python train.py --optimizer="ademamix" --lr_mult_up=1.32 --schedule="wsd" --decay_shape="sqrt"
MLP neurons of a small language model. Each row is named by its layer, matrix (up: input weights) and neuron, and shows model dimensions 0-63. Each number is 200 + 40 x the weight over its row's rms, rounded and kept within 0 to 999.
After each neuron's rows, "fires in" lists the words (lower case) most often at its 100 highest values on Wikipedia text that the model never trained on.

L8.up251,289,213,207,187,162,199,188,262,165,226,231,214,213,134,272,167,199,266,186,241,195,192,162,192,166,207,229,268,169,223,173,172,262,228,234,217,196,224,181,167,223,159,146,214,202,147,238,149,211,171,141,220,199,289,198,305,196,227,149,122,130,164,176,187
fires in: "was", "a", "of", "one", "two", "time"

L13.up475,218,226,167,169,250,193,193,196,197,183,189,248,150,200,188,257,205,179,168,231,208,230,204,156,215,199,165,163,192,190,176,229,136,99,127,298,177,262,185,173,148,143,227,221,176,182,128,226,162,211,161,283,189,203,159,204,215,245,264,206,179,258,190,182
fires in: "to", "states", "they"

L10.up1172,242,199,255,245,216,140,168,245,132,128,260,172,160,188,149,202,269,148,184,128,186,168,213,187,155,172,180,307,218,204,195,151,158,235,178,198,225,139,213,244,204,221,279,195,218,271,191,212,276,266,215,256,238,214,180,189,194,197,116,206,229,184,168,136
fires in: "0", "world", "december"

L10.up53,192,174,156,177,194,152,213,182,171,123,227,224,223,294,201,204,197,210,217,237,192,208,180,172,197,247,280,230,217,157,182,217,195,260,204,179,212,161,214,235,185,191,283,275,168,143,152,182,284,264,220,179,215,297,167,273,178,279,153,122,273,200,205,180
fires in: "and", "or", "so", "is", "but"

L2.up996,297,140,146,139,256,161,227,156,163,163,232,223,221,134,142,296,198,199,132,215,243,184,218,233,126,236,183,226,186,212,225,168,219,222,244,136,183,202,125,165,234,205,201,204,244,175,146,188,137,217,135,227,181,234,158,178,170,230,177,234,203,198,225,195
fires in: "when", "until", "at"

L13.up765,158,213,195,205,176,194,290,193,205,179,230,222,177,176,199,238,170,128,147,167,164,199,111,163,183,237,218,225,218,180,92,236,208,146,150,189,157,259,210,180,203,126,248,235,156,117,256,165,203,206,231,219,154,215,221,294,237,257,200,207,176,290,244,156
fires in: "in", "s", "to", "not", "his"

L2.up91,139,169,175,254,155,217,162,208,190,251,163,177,160,161,217,236,175,147,175,197,211,262,225,144,178,207,174,179,138,157,165,190,176,207,264,196,153,159,205,245,180,161,196,155,265,191,180,114,224,253,237,194,245,213,100,251,202,236,140,119,213,243,181,121
fires in: "for", "to", "between", "when", "a"

L6.up396,201,152,217,187,219,206,145,208,158,285,155,275,153,132,270,232,156,237,231,215,239,202,188,158,179,123,170,246,145,201,236,240,233,191,154,163,179,213,215,96,199,290,276,248,166,287,138,153,285,288,179,208,229,235,169,183,206,191,197,139,249,146,220,199
fires in: "which", "be", "got", "that"

L2.up1217,201,242,249,202,197,294,211,172,166,153,231,163,248,176,187,333,143,231,175,192,137,170,229,236,226,187,278,209,149,124,193,238,248,221,170,224,244,276,272,219,223,178,195,137,124,176,191,202,188,210,160,221,175,210,186,207,160,172,201,201,214,214,110,168
fires in: "120", "116", "agreement", "46", "119"

L2.up552,187,181,185,223,208,210,192,174,131,146,132,220,170,211,215,239,219,159,228,250,214,124,217,201,110,184,182,222,196,164,200,137,221,211,163,195,200,238,283,279,214,190,191,229,201,137,194,183,181,235,159,216,211,126,213,211,236,219,247,161,259,231,188,138
fires in: "december", "with", "november", "were", "in", "of"

L8.up916,91,227,184,230,157,223,212,150,168,246,231,232,206,165,205,228,204,180,191,187,180,240,271,141,190,222,150,229,264,235,250,184,151,210,209,255,160,241,163,170,233,142,198,239,151,208,209,184,197,169,181,159,260,187,158,276,234,213,134,167,242,204,177,156
fires in: "to", "an", "for", "and", "on"

L10.up807,213,203,224,159,212,276,176,211,166,142,198,194,196,237,195,151,238,196,204,197,239,175,238,257,168,234,193,229,145,204,147,251,250,213,181,221,217,215,194,149,231,219,270,272,215,149,164,171,209,228,219,118,221,214,202,241,184,154,222,194,154,216,231,128
fires in: "it", "they", "we", "have", "that", "has"

L6.up701,233,247,150,230,148,258,167,169,196,148,94,170,199,228,164,183,238,211,151,257,241,246,237,203,202,222,208,173,210,123,184,232,131,205,219,233,205,225,180,237,217,214,154,234,240,149,170,183,254,224,209,139,200,191,137,180,208,261,158,150,181,228,141,129
fires in: "of", "in", "for", "to", "on"

L11.up707,119,206,140,182,150,142,205,233,186,232,158,204,141,167,174,256,254,146,149,179,194,204,213,148,231,167,118,309,214,232,234,201,203,212,285,197,195,199,177,148,196,210,223,216,178,137,253,194,252,125,246,209,171,228,194,167,196,262,177,237,203,255,167,166
fires in: "at", "label", "they", "on", "fabien"

L6.up752,195,145,229,229,172,210,202,176,131,154,199,242,141,223,159,267,253,217,179,256,209,162,246,263,218,262,265,157,206,205,185,263,188,194,215,228,184,254,161,231,189,221,281,231,228,165,112,209,205,231,174,177,210,200,142,248,163,249,171,192,234,264,128,215
fires in: "to", "be"

L2.up1266,161,166,227,208,269,160,242,168,221,242,144,236,230,212,164,248,186,161,148,134,227,215,249,126,213,196,183,226,182,168,179,209,144,240,204,212,189,226,159,176,240,92,234,215,158,154,205,234,194,185,118,234,211,163,176,128,191,197,173,218,243,218,167,200
fires in: "states", "kingdom", "nadu", "force"

L10.up135,214,273,251,208,209,133,209,143,197,224,138,183,233,164,218,243,235,312,148,232,257,164,175,196,215,197,187,158,191,192,143,227,263,264,166,189,264,211,217,239,263,151,150,237,249,184,214,210,213,160,176,174,217,204,217,185,217,161,116,139,277,270,222,199
fires in: "of", "and", "is", "also", "he"

L2.up974,199,162,232,148,173,178,228,168,198,146,166,213,149,107,195,269,136,252,186,187,198,161,197,193,105,225,206,173,191,215,216,227,317,153,143,177,209,170,223,207,158,184,143,222,295,145,256,172,217,216,184,223,228,238,146,152,201,198,193,139,231,224,200,218
fires in: "have", "has", "s", "levels", "level", "it"

L6.up1266,194,199,208,264,212,149,148,235,210,146,132,269,229,298,196,263,279,125,143,188,243,184,176,169,202,265,126,142,211,192,103,186,154,146,159,197,167,240,149,156,178,228,152,227,209,194,219,143,205,259,211,191,168,191,172,287,248,157,198,245,152,238,211,148
fires in: "to", "for", "of", "children", "francis"

L8.up389,254,248,253,183,195,139,231,160,201,162,253,185,158,174,204,198,175,166,156,279,214,234,247,98,183,253,196,251,196,170,181,241,233,253,208,219,174,192,250,199,275,138,244,160,191,166,178,125,247,229,239,275,234,153,181,242,213,225,150,235,247,255,139,125
fires in: "the", "as", "and", "of", "by", "is"

L6.up27,227,213,181,241,236,234,244,248,223,181,268,156,161,169,216,251,181,240,150,245,257,221,264,194,114,260,226,247,156,129,224,239,205,196,192,102,201,205,177,272,206,237,177,212,164,226,241,179,209,230,120,201,221,211,191,228,148,219,165,225,192,199,218,156
fires in: "as", "in", "is", "of", "at"

L6.up273,117,209,190,155,161,220,189,238,135,197,184,339,199,204,172,201,208,232,226,162,282,211,207,249,166,174,189,136,269,185,178,196,244,177,199,198,227,195,150,232,186,221,200,192,196,219,241,123,181,262,194,199,164,211,146,207,149,168,196,117,277,233,212,208
fires in: "have", "had", "having", "has"

L6.up1202,214,286,239,237,213,152,233,254,197,150,191,247,118,242,234,130,210,124,240,190,273,184,256,139,230,259,195,234,235,195,223,255,150,243,242,217,250,184,222,248,284,204,221,240,268,236,152,252,239,260,215,184,187,192,182,223,202,237,168,166,187,236,191,171
fires in: "after", "before", "by", "and", "as", "since"

L8.up906,155,156,241,268,158,213,179,156,81,194,188,222,212,217,192,236,205,291,172,147,205,199,181,213,145,276,167,278,226,147,148,161,221,219,189,230,178,187,217,248,295,214,194,256,213,200,167,178,155,114,177,196,230,204,191,244,267,242,147,175,182,240,189,152
fires in: "for", "and", "in", "of"

L8.up124,265,221,224,185,195,211,159,267,207,124,165,189,185,244,204,206,241,228,266,304,175,248,219,119,155,234,249,196,175,126,195,237,191,154,156,189,230,233,173,269,188,116,218,249,223,244,152,201,259,224,193,159,213,185,198,247,195,168,197,191,161,193,157,120
fires in: "there", "not", "what", "you", "we", "it"

L8.up1100,166,176,228,158,200,220,216,169,187,126,201,263,254,209,249,180,185,196,232,172,164,216,259,179,177,219,185,253,217,210,257,211,214,219,116,185,156,260,131,226,181,190,174,148,170,225,146,193,256,200,243,224,175,206,147,210,253,288,164,176,201,198,221,188
fires in: "well", "one", "known", "an", "second", "first"

L2.up2,241,193,200,190,163,241,176,213,128,202,149,195,166,237,178,132,121,194,217,236,222,162,284,162,84,197,227,216,208,168,261,170,158,253,228,151,147,168,198,203,214,264,202,252,179,229,135,241,235,194,176,192,186,218,174,159,171,207,94,253,240,211,188,167
fires in: "in", "near", "of", "at"

L2.up245,193,146,201,159,135,177,203,153,175,228,178,183,133,283,211,263,222,256,170,174,199,230,216,185,152,222,216,259,102,173,192,243,168,201,167,186,239,182,180,162,207,106,269,302,267,134,204,218,133,207,154,222,228,190,197,254,168,227,172,176,153,213,195,243
fires in: "as", "when", "although", "while", "though", "tawas"

L10.up1079,227,184,194,241,217,246,196,197,213,258,141,207,223,220,220,159,172,257,148,292,207,179,219,160,196,199,149,147,165,229,214,218,216,249,186,182,188,223,178,209,182,143,208,218,199,172,122,110,214,180,257,198,164,242,186,231,207,185,113,158,156,234,151,177
fires in: "a", "africell"

L8.up1151,209,188,251,234,160,121,270,244,196,170,222,260,170,150,142,299,163,276,166,253,228,218,197,178,153,178,147,276,212,188,213,232,188,260,210,157,230,157,118,141,179,198,150,236,198,168,200,112,179,291,214,294,168,215,95,191,164,230,213,235,193,196,210,136
fires in: "at", "date"

L10.up1097,168,116,146,246,213,266,222,165,181,215,182,223,193,236,226,192,163,183,151,187,142,268,200,220,261,230,199,225,228,265,224,213,238,181,237,172,177,214,122,154,159,199,240,258,185,228,246,243,199,206,229,219,124,210,173,254,192,152,220,195,214,236,153,183
fires in: "the", "to", "on", "one", "second"

L11.up392,225,222,157,161,291,220,225,152,207,258,132,249,284,189,160,154,197,232,182,240,216,122,223,173,147,238,231,181,219,212,193,219,218,230,150,184,165,217,222,221,206,172,212,157,231,199,243,231,225,179,186,166,198,181,219,216,181,205,181,118,143,264,192,134
fires in: "a"

L11.up14,199,194,193,160,146,218,180,268,187,157,201,250,208,223,220,234,212,229,158,224,216,254,217,216,120,241,210,252,179,162,185,232,229,180,120,248,242,247,140,163,195,231,272,241,238,214,153,208,261,178,221,255,168,229,297,211,195,140,126,177,159,242,125,91
fires in: "it", "i", "what", "that", "there"

L8.up1034,160,224,176,256,213,197,243,221,204,248,219,247,173,125,156,235,166,237,193,260,101,139,218,151,147,207,122,205,229,185,288,197,175,160,212,236,144,151,178,194,205,240,217,141,209,151,209,189,164,169,218,254,182,216,145,214,261,229,201,223,224,221,153,151
fires in: "at"

L2.up659,249,215,153,163,159,200,216,167,186,235,213,202,172,276,249,247,230,249,189,252,222,182,220,143,247,193,209,245,171,172,155,229,179,150,184,225,224,189,218,241,202,211,224,321,229,184,155,154,167,258,213,168,253,147,165,249,209,208,250,221,247,222,200,178
fires in: "as", "since", "while", "though", "made"

L6.up357,122,227,252,153,265,183,201,250,157,241,169,216,275,143,185,164,186,217,178,224,172,191,201,193,200,269,116,247,200,216,209,260,223,157,229,170,165,173,247,188,151,229,199,175,242,261,167,216,222,168,165,249,193,197,199,245,174,183,177,150,254,197,190,182
fires in: "that", "both", "which", "also", "three", "two"

L8.up498,181,228,206,195,237,213,188,144,242,206,174,161,240,213,219,210,212,216,159,203,209,183,200,118,150,283,176,251,146,194,270,219,272,211,205,209,224,248,213,220,263,121,177,250,172,204,202,183,224,231,234,215,245,205,143,325,221,247,150,178,191,199,213,174
fires in: "a", "can", "would", "to", "could", "may"

L11.up337,240,162,185,228,204,245,275,249,151,163,196,213,197,200,244,221,168,244,145,196,245,188,181,213,152,221,171,272,217,172,161,228,219,211,158,181,79,136,183,238,245,192,201,327,205,160,164,201,239,197,195,188,252,216,206,241,205,154,198,256,113,193,215,209
fires in: "from", "for", "during", "of", "to", "one"